{
  "num_hidden_layers": 9,
  "hidden_size": 384,
  "num_attention_heads": 6,
  "num_key_value_heads": 6,
  "head_dim": 64,
  "intermediate_size": 1536,
  "vocab_size": 2123,
  "hidden_act": "geglu",
  "norm": "rmsnorm",
  "norm_place": "pre",
  "norm_eps": 1e-06,
  "positions": "rope",
  "rope_theta": 6270.0,
  "rope_fraction": 1.0,
  "qk_norm": false,
  "attn_scale": 0.125,
  "bias": "none",
  "tie_word_embeddings": true,
  "parallel_block": false,
  "init": "normal",
  "init_std_qkv": 0.0256,
  "init_std_o": 0.00604,
  "init_std_up": 0.0256,
  "init_std_down": 0.00604,
  "init_mimetic": 0.5,
  "optimizer": "muon_variant",
  "learning_rate": 0.00613,
  "lr_mult_down": 1.5,
  "beta1": 0.9,
  "lr_head": 0.0059,
  "max_grad_norm": 0.5,
  "warmup_steps": 200,
  "schedule": "wsd",
  "decay_fraction": 1.0,
  "decay_shape": "linear",
  "final_lr_fraction": 0.0,
  "batch_tokens": 65536,
  "max_seq_len": 1024,
  "doc_mask": true,
  "train_tokens": 668200000,
  "max_steps": 10196,
  "dataset": "wikipedia_en"
}
MLP neurons of a small language model. Each row is named by its layer, matrix (gate and up: input weights) and neuron, and shows model dimensions 0-127. Each number is 128 + 32 x the weight over its row's rms, rounded and kept within 0 to 255. Numbers have three digits each. A neuron's up and down rows have the sign that makes its largest values positive.
A block is one neuron, or neurons of one layer that tend to fire together. After each block is what it responds to, as a language model described it from the Wikipedia text at the highest values.

L2.gate564:152149064079077112074151129129126173135129142144059162152101120142117115162076045134162149092128163109133133083119064119119107086150113134174179133145167134083210140139119147151085149117072151078078107075147134137112088098204101164116139136143089154186113158142167064160128148153103160111132137097199110125159104091106128129119115124129163137120173099132148139118120138129128168137146
L2.up564:189140118163057106134160105073077164146106067125117104134173152095139101118156193111165141151098068117141131098080128085145120136152146088081091160104130111087179134135141090184137086123136149151110084100118129104074127165094137109082125127146131156140126156122109155065116100148178153085101147113156106116115164138155146120125119117050138179110124156145123148123134140110186093107109
L2.gate962:123129172126105121123083072094166127169082112138165116115081122176081078116126087131154158088145173132127118104100047077142119118144150108139108165085094171125092141149097097133117157135114134132146115133118121125113203111114110132084153153086112141112116153105103110107136135085151096191110092090127105150049142091169163148127164110128116179149143076171149176102097124107156127099107
L2.up962:140092101125078160202132132127066077151141109159142136087147143110147135099177145139067139122079140085122157093124135119134127120076147158124104152140138100103180108171184080172140118151123151162119114156147128172090109118122151095144119125136171162119108106152116145091122099128109163098095085082117130149132090097067170140133087104112081172072120149172157077108157096084184170101150
L2.gate1072:115135111115094122182066183027125055116163143155142148185138144183125126153124124115183087096140103091080115172093109141202194138139108044125146117081144116156139117200137100111128177148151106087068123086148155107152114115104109152129137161119168143174130166138160150114086136173109138147187142103105176197125160187107155130062087089116099227145098134204151125115077169103211105135038
L2.up1072:090099085135106099200152108127149138114168144159131173203229108175066062135150125134156101131075103072102174154082124101087095119132113147102146077173127139130087169100107090151152115088077085186142100090112113113189157164099077106088137158142094183161104139141102144123107077146104120122156179157098157147140111124104121140102129179131110133188132168174082131117128124074166155158055
L2.gate1183:081126088115098189161083162109167099086172077140069133148148094132173098154110102166170122166101125156176130129102187088165121205125135075157059152116125115110134133080094099190111172097114116096100164089139108167135122165164094094144177135186148116170104154129186139096130154077109164095078112193114161063108126155175137091104138104134178158120099193113084045098115037167116124142174
L2.up1183:118104119108092150154096132121093104107123092075129154150132177140100156089144117085170137077095158145107156098154077134205072123107135106129212083132066167118136122083116137129100164139139135155106103134108084072151137180113150082102085143116152126162101115145114127114146067122121163129086152152146180127126108112118145127136151148115075147153135107075070154161104159155126078088105
Short word pieces that start or continue a word right after an opening quote, bracket, hyphen or prefix, like "on", "st", "ous".

L4.gate72:101126111168161111095081089103114120142168109063136103141129125135180127167102175163111167160104058190151100089090132119083186114121085204147219126104158143117110132176084066075149142150151151095151110082111139131152135103120132128134135089163128119107101117087172111167106116156143130117099126069195119106138103135099123123182138119063117148100057084042066162099113107105118115092187
L4.up72:117115112125116158108095134076131085160165127188119097124106210086162171122062081147222137181141094184129127108177116142117108121124185163111130146137129198192117155111114152160124162109153174137126098143130161131099166157116218070118184194120150142125097082171098124165136102137181128083159104143181155151122125162175100109174087156162152124039140133148123132108156093104130132116113
L4.gate174:117207106160100123174159154061121161108109130155148116106102191157140110112121121129152135066129158137159140129133124137095141133122103123041118137168133132083043108156212064106159139106176162054126117110130108155140134119134093137095168081137130103137119136172118165156094125163060106113157147128120132055105082166106138115181129148140093156147078108108186102123105132118107116152168
L4.up174:155142151116142069105156178124078128100106129105079157031130129105117079075131117185156106079137127119201084138049090143115146138154180110117154106078127148120123094086084146105106199084096205141123118127135117150137210104136147137124130077098163092068069086152078086053154111114139141103069100116138101140097138123131133107165110195148177104160136149113106124140127059165174092086108
L4.gate493:113119189206107121199179066153200155166160175159119129136105140127180168145139149113138081125151095111167103120172142137152149130130092117090122119175084077097148082175088173079184174129179129078200162105122165142158155107165179079120115117092140179164116133110110077112170132140112127104122155117167093097158127071170166155123100107167152160110146105102161107183083167141073112161111
L4.up493:114041151083173138127137088184102119064126141115120146132105168177102120089102121105130140069111113174084153093124114162151176087121095122172089118092035124122115141107126085135170106157137058094203135117123110187174065153104171116129130093161139130102064100102145141056141150117115132153116095130144102154123030102118135153134161092135181144183123153109100130121126128107135135105133
L4.gate625:086127126144133109115098160092111172068124177156145141118146190111073113162142135160103138150147081110120111142147131096129164152140136138131170109159128119181103093155126119074157103097116150144188094159069117135124162151112093122164070103128154135092160165212140118138116085162110106128148175178126126130130178134115063116132131114149104109158140153134114115139107105147146093122140
L4.up625:115104091118084119114142093121196151189104177159120138133102134110112138119165175099128114068136099122123128139180115159118177141124162135109191147136154160087110069103116151125132144130117102127099183112125137138155114129103144149139089054124129140096129200143130116151125110133110137098113155155124148099173140144137138132100164110192121167142091149131084085124096086190146097072184
L4.gate653:146088124115194122150138153156137122114128140143106164145124139202110094195157132118129153094168096127103127090112074127088165144164101115086100157139099122156178158129128121152133109171120134072236124211122131098101158096179130168118135163125147138144140113106102171132121153125113079114095130188161165142067078177178160127117139120074112206153064156190132091160176084118183138088085
L4.up653:140137137137156081115143108159160114164168114099118152064158137139105155181122140146138141103046130103157103171147092178110094122136090104080136123097117135123181110168095103092122157110136145114202182200134158133139130117103182121071151135064134135150208192145131186118135139181191130165120108078203111128118123175100131148103137079138125159122139156137154109089138157152135105117088
L4.gate662:158143156152119117160151137113079159096154116105096112225075141104131141123103095137090162156040136094110129142069070135099107073141137143103142157142096172184109127111224151090114057111107139077151153152104120121152131120165093096138128112150122122109086122085110135121079154153117118105180086134133172056098130147186146145133121136147157105126129137116073099124130154123129163093096
L4.up662:101133141155116080214169118227093111104110133102104088162161069134097127131158104135109217108174139040097088143134119127106091161073129138146131142113145144135150185081189168098140073136172150122096143162141151088084101152167117138101115107104142148169116156165153166134117168125156108090104159144154101086151140141088146114145105130098116079116054146148120075135124122100092154136100
L4.gate808:112108126076087109072125086134146167063198135147153141108102121084123138092160079148142139137094111171153094141175157162078155158137078119162164123105118181090142140176127159137182120151142092130136074154105109167123121103145133125104139089149185151157105130142068119157091135140069056119156154119104112116087160137159146123166115142120139165115138113120121116136066071128119092123117
L4.up808:126135120103062141100153134060124122100127115110097188148143115123143146118141118135159137171099117078094113126114089156116133133195160178087181147142167163145117094139133073189072091154093131145114131088152161143116136151133138140078048104172120106135139163113122089119110118097150091111101130125139193151113184100156200150146124078186133155109138126121145139153135102113201122159181
L4.gate858:128118127118066156068089094153154128158151148152132164137103130076171120065117139128113144096126091102083131114130136168139213076185097123090139145141140173098111138129191166162121114137107094180160108146120186140144114081058136173068133085099127106133128154058123124085141131131128159112186156160130115093087158085122158184130128114102176167140092184195103151136062037089145131095122
L4.up858:096123164071089142161135117171163190128102167150112186163201104083135134132162132179143148091095088104138092117136113132143169089170145126172138117107111175092121146112158109167148079142118105164137077168068152158182082129092139133106129103116138135130134127117141067159164115146112107126155158185071199077081164130150118239132110167083139147148099191093131137110077069161130119137169
L4.gate1084:152090118059040095122136143155134135119119098130151157096118138142064162095123118135181106129145122085137183160156087081142153113047084099117151097146112185122120137140134131127047139091138138163148148115152164116115129133161145150157101150116117175102166105096158182139091047137126188168119055114138166156125144176186117135104105161168119195178103159094120127116091107117208089119168
L4.up1084:120076138042051061147163126222138103127123132120140179119146034083078125084124126098138125122145108079093109135116129144136220128123121110083177131143100140121092103093154167150080120129176139123067106149129158163073117166122074136140136089132137157160124143144115144129119069140068124118118115028122137105141155105122137158106185169133158221210111080105163111126101116081115105162149
L4.gate1161:091072076176144105126128161140159130109165148134122171141137149154173122125126148185104125123142114161086132087162119138146196133121087109141141128099138109072119133048131114146118059136150142115112068148135118144120132116115137103112148086102173155081079124132133120186102130133123157082163157184078197128067091094103151109127101123120134133087085145140042188148104070110131116092108
L4.up1161:132162148143137103156169082160157168120190122118213169147114115169120135145140142175102151173096114141070113131128102118137175141111105106170129174157138139087133151113092151178154108126154121091077117144174133132145123163102069131139175190144181160146159084172131087156184131144081167096091126124166144141144102107096090160108081112156207123073137170136105124176101097202135100136105
L4.gate1292:066128163109165169096124142099134154094109127105079090151128096162149097080106201153157101110128111134082139101096145134086148139093097159185171175140119122148147072076096152134144143134090087149136166112146145105127155152089140157173138069059147091140096150160127095127133109095145143156146076153076111148129118133111153184092109069208122138081141134153114110113122102112145106157153
L4.up1292:157132113118157125112118113152168116135116135113181181063119154175092172126096124123153136151108151092101173200106168175108101133084118093118097197155087097135182077200130110133186160127096119102218150093149161109067126155165106123197135145151122100098123147126100133073171148152115144089140089137119149155128107050172122108107072126125151103141126108110151104104141109134138131103137
L4.gate1332:172112153117042147092208163183134120080083092143136139136098113092113161049163139155133169128110203129098145198141126131140132086186156173115202124110148106185111127136156166135122155109128056149159073164158141198142108143107185122161150113113137109128125108078140104094115131108155137115133162103119192087142097159166113161196121159164060147120133114090111141142158163131177063116104
L4.up1332:156106143077070150091109123184079104151160152137199114154114163086131139123171119146107092086112098131157147190126124161153080110132175120141160115066170163101028132129155133110129112110143066172139149091166127160126138156111167142126145102113145147129085112131167127123103130140088091111082146112086127120091161128126112135107093162139110136161142127072091092112173056107128129145150
L4.gate1479:150160105125114113143134081186095156084181102134111170167145029137084165134177125152138097134160147145166184139135171129113094118103197164093124128094044118173106112094162141125162070170176122111185125134131128059086128133146119082158145110190127167080174129099116102078089134116077130107132125133168154086153148165122160150121130147159148183135154101136051141156168114127102104175068
L4.up1479:089080093147201102069138182116100163117109105131152132180153115098119103124159143147103132132133134124141096124117160179113114136156096160122078138102112159189114142144174151129185081188151110158136144154146143116136122187062113144114160155102102160124110130135131150120130147145107104100085114124109134084167157109128117123154121161137099174088101078167134152225135070143151063210054
L4.gate1502:074161129111072111137138136144134099107133190139092156126111160108112123073134113124156164117181106065105072110122130097193117085172179150117207146147147116125133121180080061158089120137079102142148115107144099164145141157127122120132186099128152158109137044111140169129113123114153126098149133131133116126104147123110089140167094112113111108107058140131133085091134095160141165111143
L4.up1502:095117074132104150159125152152161165163144137081167116115120097173121118085122089102120073112153140069099182114155070138100121143127105133042122177121126168114099158135218123178129109065154136153149111104057133145110135130131064169079173113109150147098094103120146061103050059133139091107093126148180154136120119115176128156145102110156158119151097101099130198142095076175091081142066
L4.gate1515:082072155109093105139183094112113130136081210096146093126171161180136148140144111164101107105138101134136142133136145135112146137118142139121150125140151117092142102159134084155061202132211127128142127105114188098113138131129175214111153095111109088099160162134102158119165211192068175133059107126078079135104090173145157098127114115148168152130136047069135159107182110092081112145195
L4.up1515:156140148114188134082078084099121168118173125145125083132087118126165085090099174148145156101086143146121157101130142094164063135092145081121146159126150105140125063161166149109173151116156148203124117090125149086109175173102150090050095153092123116160124107134097160113144093114053104133059160135122145064196117019179094182142098119146183127120133084117119102102127090105108115161073
L4.gate1534:116130108085157120156134136127119092129120201115221129070124135125143126085151154142126102190106081149092118134146100096139119162170092080070112128125138133098138122115130097179143154139119181122068151175154146129129131150094185121154129141156089148157141097100137123175166116092147086093152094089153098197099117143251125150096138141126117172131131143092152123129105166114148129096129
L4.up1534:062136153142160188133150096167151135117122085092122150130158116148158158100129119174175133091110157180096173133135147147110103140119146100153124169155097133123123207146173114081066167099121121161134127160132146084111117070169085045159178110127105130078119077077110181190117097122098154059092124179133127148166192120156065178126163127072170190190101124145155098153155098092126125145131
Fires on the second newline of a blank line that ends a paragraph or list before a new section or paragraph (e.g. "==History=="); also on "c" in excited, exciton, excellent.

L5.gate364:091132157045094131173081135145155138129121147144123155125185156089185098118130136122178070145125065094102209117135122119146193109126112121116144177172128131107128071166111130165088095125120116139175125120116195174137130134112127158138101047083180114123126138123119077199133153140113148099121189193114156103080122087158089222140149147105183234117077164130108166165086025161085109105116
L5.up364:131128141085076107147097087133157131100189164144122153120124147089157148127098124139156080139132084091056151109168128123155192117153105134111132156183109162140121134131122170186109080116135113172146103161102173204150114142120160165112126080126143098162128178129112090173125140118122136112132201195110144112065144079130091200145094099129164255110066234148115166154106055128119130100148
Fires on end-of-sentence periods and on the blank-line newline closing a paragraph or table, often before a heading like == History == or a new sentence.

L2.gate146:131144124135105091107126073092107146194172062152112147148118104110107071000124136187164143153148137124107140165127158144138127093125091080141137088137154195110145140131098123117158100093123128127094119171126104170173148118143170119180094116090120107144110105129141131150155165105023084105176132131174127134082098122154167198136142139140115136141192128108201134064136126107126159142107
L2.up146:124120166141139085130143101162135142114186150127150115096082115146122103098091157141145171129111086146087068080145128151157154099136153112150141098147133163085110079130161107100109098179124160115115149114141119080162111101085152124147145129126119138165152085125084139081138180134100143187085083088073164189119082143136175097160168090165099103096196094184108080125168111112085121152097
L2.gate201:103134106113119146130109119114055121165162189127120172136117105073174127133124106182105115164152128100136155149171118146100207103159074188133119091102136172175134099108152181169090095207137128143050083203111138153125081137146133119067134116100121141115132145142105110127130101150082141128116146144128103110117126132161118199076144143148078169105181196192163115098101078097120171154156
L2.up201:133100124167047147120095081148202121036093171151113147112149078138113165141149132142099084098091108097153130147132120109192128136184122105088134136192083093098164138072104138159151064118131117130117148166118103130172139169140166132098103133062165076091151113143152166081112118172128090067193127114131101071066095166162150173108058107158181175134090094095189137142107053186107079127173
L2.gate957:105151177113151108112112087077085165132167127151115114110121168136106126171197139099107063098105118179127107131159140178164136086105126060204106132130156182120037118108103150137134160095127104178115098104131097081143103108159158135093121108145148114076157143108109170139165121136123127101155113116151109107132117094133142127078082076128144177139138068097165157063135115137106140203123
L2.up957:101154145140148120090161166129088139185136144125114136126151064115120094075117092130113091126066155128146187091189129166160163155128100023154103183079085186071117140139164156125131122153106143127068125109089106059129095148176127106097126139135116123171134129128138160066175124159103133064186130104096069081100114087194172132136100086143113180066185104115150129121126066090127114183054
L2.gate1456:098169159155179120047087130126163081155102132127119165087128173188151113120127091101142111055157089105149164172129182208156143148058113093116118101168087159096122114100124130197128129109181134181148110136092073109107109170142111098082115084110169104133158086172109144152112149196136120078166127170130102111052103124136176142080108132135124165076113124148147179128105084107184097119132
L2.up1456:107109133125143127101137132082055056088173129145113209092166164139117152087115140117148115133071131113111158110134136136079139125087153117108095171091134150115135101122091175088120108151145123156122184158115085090127099113147166084079144092079150125122128119216110147117172151176120093098139133087111129146099142141149156175118106130096086125091148060145163157059086104119139151154115
Periods and other sentence-final marks such as )., ;, or ." that close a sentence in Wikipedia prose, before a new sentence or a line break.

L4.gate44:092121095109119147117136115100139139123124162103128104163114180127163130062145079139137119105117153090100146181140127099142124164132095135116189100174160146135164157096156133144160083148094001116173140103147138137117170156124147117139159143082181157127101106114112128088146104136131119141160122087161175140081124141051145160136119089045105135152072179158101104167109105134194108116133
L4.up44:138100120107179097141160149097091144170159160112106143112123159082126161132138083137157124153073101157115122139164135124075157135076093116102143199088099161129112147137078134091104120154124052244091140146130166129117093147135164118085084099160157062128150113081132123093160072108149099121145139082175120144119152114115110152128132116129133118112104112182104164145140105113150147146151
L4.gate145:173199133077129199089096125111132137134157155140132102087151150124102089103145150154105181117159121102108174144121142100139134081155119159142137128070112128174134119113151085164101126163143127171108090135156153127089144086112134102139065127106093146080121121083098160108177111139091150116113169071113153136151136076177177131144193142129140118142099082080184110124109120106125128130114
L4.up145:126090151192122090122165136112096104118071150057152139131117175130149147131182111143101158094099149111140092031187197116143145192127104170150186162095083131125146145107117125057149117173146073103160188120153152154167080083123126112151139114160131176116142113115104107140146094141134158169109168109132170099111097095108112139095123184088123165149133113121130115169122133131127120115097
L4.gate161:138138119095116138104147124144118114124202125075114136102084078059108099166085117117152113157136104146156149151105178100159092094129099155199188181134056151113073109112110112155091244159120151170181120179158163083079113145139201126085092067098126117068107111164087160118148186188109148174147120070104102073174116084101090110184129159146069163171116085052144133148123144170114140172106
L4.up161:132114099123060086103112128163126102126074138138114147099068138140094160127125189115151083148121153116141114182078135152120156068122034132091158116147105090203124107103047106130140130146149097174126141109157097108112172129161133092090054143142109144100134178120149158103123099135116114139105161102079132111162124142139118140107153072112160075109090145106101174078105162155111112104135
L4.gate577:141126098116111171140184081120119174141151152105149133086163067162103136153116151088104119143154110134116117090184116102112149127133093119111152114110127152124118115126037040141077182109118074169081145074149175161119098153163184123099114062116154118093143144190120109215153131172089132098136089078157136106149148165097163144113134082170113143092149109093179150143057140122138101136078
L4.up577:102181144088117123106128091131102186087049124077167125130039120097155070113091139104146120098102191104120143115141182088141104161092137094113151097139129176087133095168059131081150101118168098163155142118142078118163109125159159111132130111126103148080126139149176090134149109129118135166124125115091171141128081169125126119115131095154162163146132123151105181138126068070135115093147
L4.gate672:130141096138108081121143096137132126099134132152144117084180122108136119123108109109124097122146170166179133142110151136143110115150114153127128181126206154100108159169139083147113124145150090143102157183146157133146149108078102133089163138126194176117111140124129089173142103151045111195078149062108154157122128191081145085077157077113147112142067151077173210189088186152106108138161
L4.up672:088115163086118128114102127184099101160131116105146164093109112086168141154182095194156132121194098120137106176139196125184165080133084124099085205139147107128085121115114113081087090142194087102126123157091177137146135117150140144103143144060175138093143113140162110125158116118144157113105115101128121104115114160111071129116086129067117136117090117115084129102129186140092090108132
L4.gate783:099148128099122140067193152052121136163061139106117147150168157183103115128110105130125119165124077143147153124108135105171131100115100161086136114055090190164120151101090118092135142192133148129114173144191185140120132143177150129129114098156134129124083167122135091097106144097110142157083119112076120174122112139125148128101100064120108124126079109109136104181108107097105133097135
L4.up783:168171102180086101156150068063103127036106115186138135142135118108075113102163142138180155109124158125129151123087149139114103103130077110126113145162075112176155086159141114099085048155144164155147133122090080137092172175168129124123121102100115177108090068126134151144142134152119070141181133175119127122086115125173109147153111065066160147099170226111108122121109168118146114148126
L4.gate792:089132070141122097125113144108084122130139073187124109122148154076131125157140155115105130173123136125152120143100063109152054107061145189145142121111012120149121099140166178168131114152115141141143142165155166175109123081140133133106098093057111147090133188108168102155145142151096073157137083199168137091087137175128146104103089184125107161110106095106138157149077146139086065086154
L4.up792:108122135156151106131157132115137140140197102086109178106128125062077108138126156178094132155125145119120089145118152148129126144096106178160161137109060113090094175160104082157141087153111127121148137143175198142130134121115138115086134093119170123080131190170093068087184143108124146177116138132143136150146154119104148112118070124073105128136105115109130193113112049057110109112141
L4.gate830:166090090106119139137141178170106141118171114089078093138212100125146133122165136097122087158064209162139167100160081158100107148124063163152166150145131159084140143132120177123073118111118121155124109158128102085170091164166104100136155174117099121125111157155142103135203167076089132149111136111074094120107169079180105135190076101071121152113176170107143126112125087137148158169105
L4.up830:131093127084126207201142117175078097166134101115118129201109119096119075112117144176142078101099102142118123093105162129155129135169076109133120094165085136165103151066102111116095116091085149166136158155187129136133105158133127142172114129135092089102115090119121142151131160136085137148083140170124219090113181112111174104148152116140113168032086124175135138058095106027164115122069
L4.gate837:131108131062161121131137157131070126139198094108180171139182160130124148185122087153164159104118131166074157067120132162131155102133104087090156089131172113142111138108156061157152091179117114109157072152157088075123086120103135113113156118099100128126123099090150162224105167084103103119107146181138138155141153122110102070098080123150099092202171117099135123096158050199123138126142
L4.up837:067138137128141196138106138137152157075181123156113131136090114092065119146117116136121219121047122117144132154057113143081113064132124097084107130121121050112179165112147173129129122137091117104048147163114086171105115124145145153091114158138161173105105150176125091150059114151187117153143103120152139120167087112138175163094147167140136168171093105133136108170136145178109130063126
L4.gate846:179148130084157160118087114186169152128099133095139103147144152092145131153071202149090150088180094122118170122152115112156125110083158147099123100134078135126132148158070088079156138152234120184186142102121142164184132110160107080143077132125135150204108104099098131115125123155127121149082118124110075123153108157167146116116205149130121111113067101125152101081153116075084167141115
L4.up846:091180128194117146144134169180148144112108119112132152096107126155125122124107147111116077142169107084188154120160147120068105155140107091109128110106044171136118153050117134130094143121164126152125119072176070096209177120136110159189102136156138119146142139088146101103124092083117062121073092093070107096116099093089130141157145174112115086147102127158151155157103110125148174156181
L4.gate890:157115097181103144071105114121136158128088154148167150109101133125152060154196130128059163080158142192173130135108093173158131152121130094114098095078065088189131105134127032148127107089077065069137098134164154146121090154120140097145141084138173126139123158166109125159123100180157080100204071159140103083149078114061164097174127111158120176099145108051104163129127124149167143120114
L4.up890:107138116137160091082097147159146112102142098123141133146067184116134075106154149141049126117131151091144150135125148091125170092148153085108139150146105116145120111109168175104134104156101061112112170167122104132117136098154086189120156101155184121141085126187099089170129132113145184096091088095108139101123139170159155155138084144110103138103164150172145169129124113076135146136147
L4.gate971:095160089088104138097100084130090197146141141113134181160078139125122068102144123077115097141122128150114173102117165109174115138067058140150114127146125093139149136170092155085151076127159118137196161157163119143146164105092115120125089120101110136123172100108135173152115106148136071131109167079148123128129136160097190102176144041109127122111045113131089131142125147113154112034098
L4.up971:126147119145102141115064098105159121158123194034116146125148141117120119080150150106080140139137134140070115179104119080113088210117167107101094078075180125039152158193117094154107106216192148086163150110160168122120161102102089161154162118166168127108116116131102134147192110152123078155119202198156149095195151154164090096101207123141123137136067170122175061173049083128142109106088
L4.gate973:153150111122093151060159131075083140048140115069096108134113205169122147137136126093128140147113115104119119143099125087137142091106099087145141111108108102114111078112079123109145131147134158161105098088153147137095147055167135127153122189129154117124114126169144134145183110109100178089108114144150094157125181164135142154110164071070138191094131160119124097141075114124142149118141
L4.up973:175162137143137135166135091144077166153117155216118158118118150158112161131092142093111153111142109093115120121101158136103111145152085147118127134099181093119117109148136146148117080097078129164075084078176165127119122180139154125152155121144083102096115133142129114094176139105144110162150125087156182132123113148137066101113146197047150139137098113099141111124037173088143087106097
L4.gate1186:141127148129098086113135116147071176143138094174096104104117133155144121102135125117144181120078107124114146137134153138092115124073137054225157077087080087109078101099127139062110160163136092127133124119122163157158156149157139167145152158124105093165114108225099050074129108161154138146050137142120160095127103132160144098135130133124096135156136192149076123135090109196148138114140
L4.up1186:131172106112111127146089120112105106082110113091082107142112105129128172123083112120103196117123169116129147147087099132194173167126165152054151152105050084135104147143074082093123201106163141105112113126133151157135064130145174181187150098153145132069076163148140151104107084116153112153099146153099168079200136132082102158156106086122162174176150173127125171119158158168120187140113
L4.gate1366:117128067056094166072045152106034111113130129029144131119111138156119066111119151133094114131143150097114150151138122128113135075144055119187145104116136172162134129137089084137177082128119138161104174082123154128089154109092176143145117125124160145203104164110103094113084069090128165126128155138133100092049161050093163122141142127141104135164152104136141165115076113153113104121132
L4.up1366:174118074222169144127127086164160167101103109039146164111120167095047154076121103080103197119084176097097115121091101146097135106160103123162122058123077129125133156121142102196133103113152108216125141133128133071189107091079125134125171117114119114100182141088154128146151138142110118101095117143104143106114101092119166150103151133089152167179174113099125159132144109093111090094168
L4.gate1411:094108182109160142066149088175097110149103052104112119141141168142064087171163136081124078099102194142136186113136096124122138070140097094126205191138166121133196073101114158105108123135112130137151139169158117189158113108145148118130140139154105136149130140098125053164118140156073134077126108116093123147118138108152105139121110096082098191156112168108125105117150073122151176167140
L4.up1411:094130139119119121133061129122139096075128127186128112165136090077128093162122168129163086118143130130110138090113142092103116143150156141088124150190172131128151158159150102122146137072168157093152158130114095147093152141126172105133145072165123094147140206143146139178136081131131115119099101140167071162129118131157114218110117136125148168173130096127116161098139101132130140082092
Mainly the verb right after existential "there" (there are, there is, there were, there have been), plus weaker hits on fixed-phrase second words (according to, despite) and mid-word pieces (transaction, iron).

L5.gate745:126154154134095129118144062097139216155118047125087091143106105128129076156092131150109084124118101106132083152179078154114167120184083186170191120157120119116105147148125129080102126184150095200192162129070088106124113145175154123159096149114112123149116148146123144149119143134136112136073125140147127100125155103120183115188145173161057220181125115131122155142155128129099117139151
L5.up745:136107128113143147125143147212161136099133146147069145109118154089043117131113102090137130102130116136108140155113100117168125092123154200013135121179106149143132113163040088127106140151148136114092099101075097131136169162121149092127124149159137148108130175183146082145128134155109163117144086176156127159122109104103078079137102132064134155115093171185081136149173121111132143146115
The second token of a new sentence or clause, usually a verb after its short subject, e.g. "there is", "it is", "This would"; also sentence-opening "In".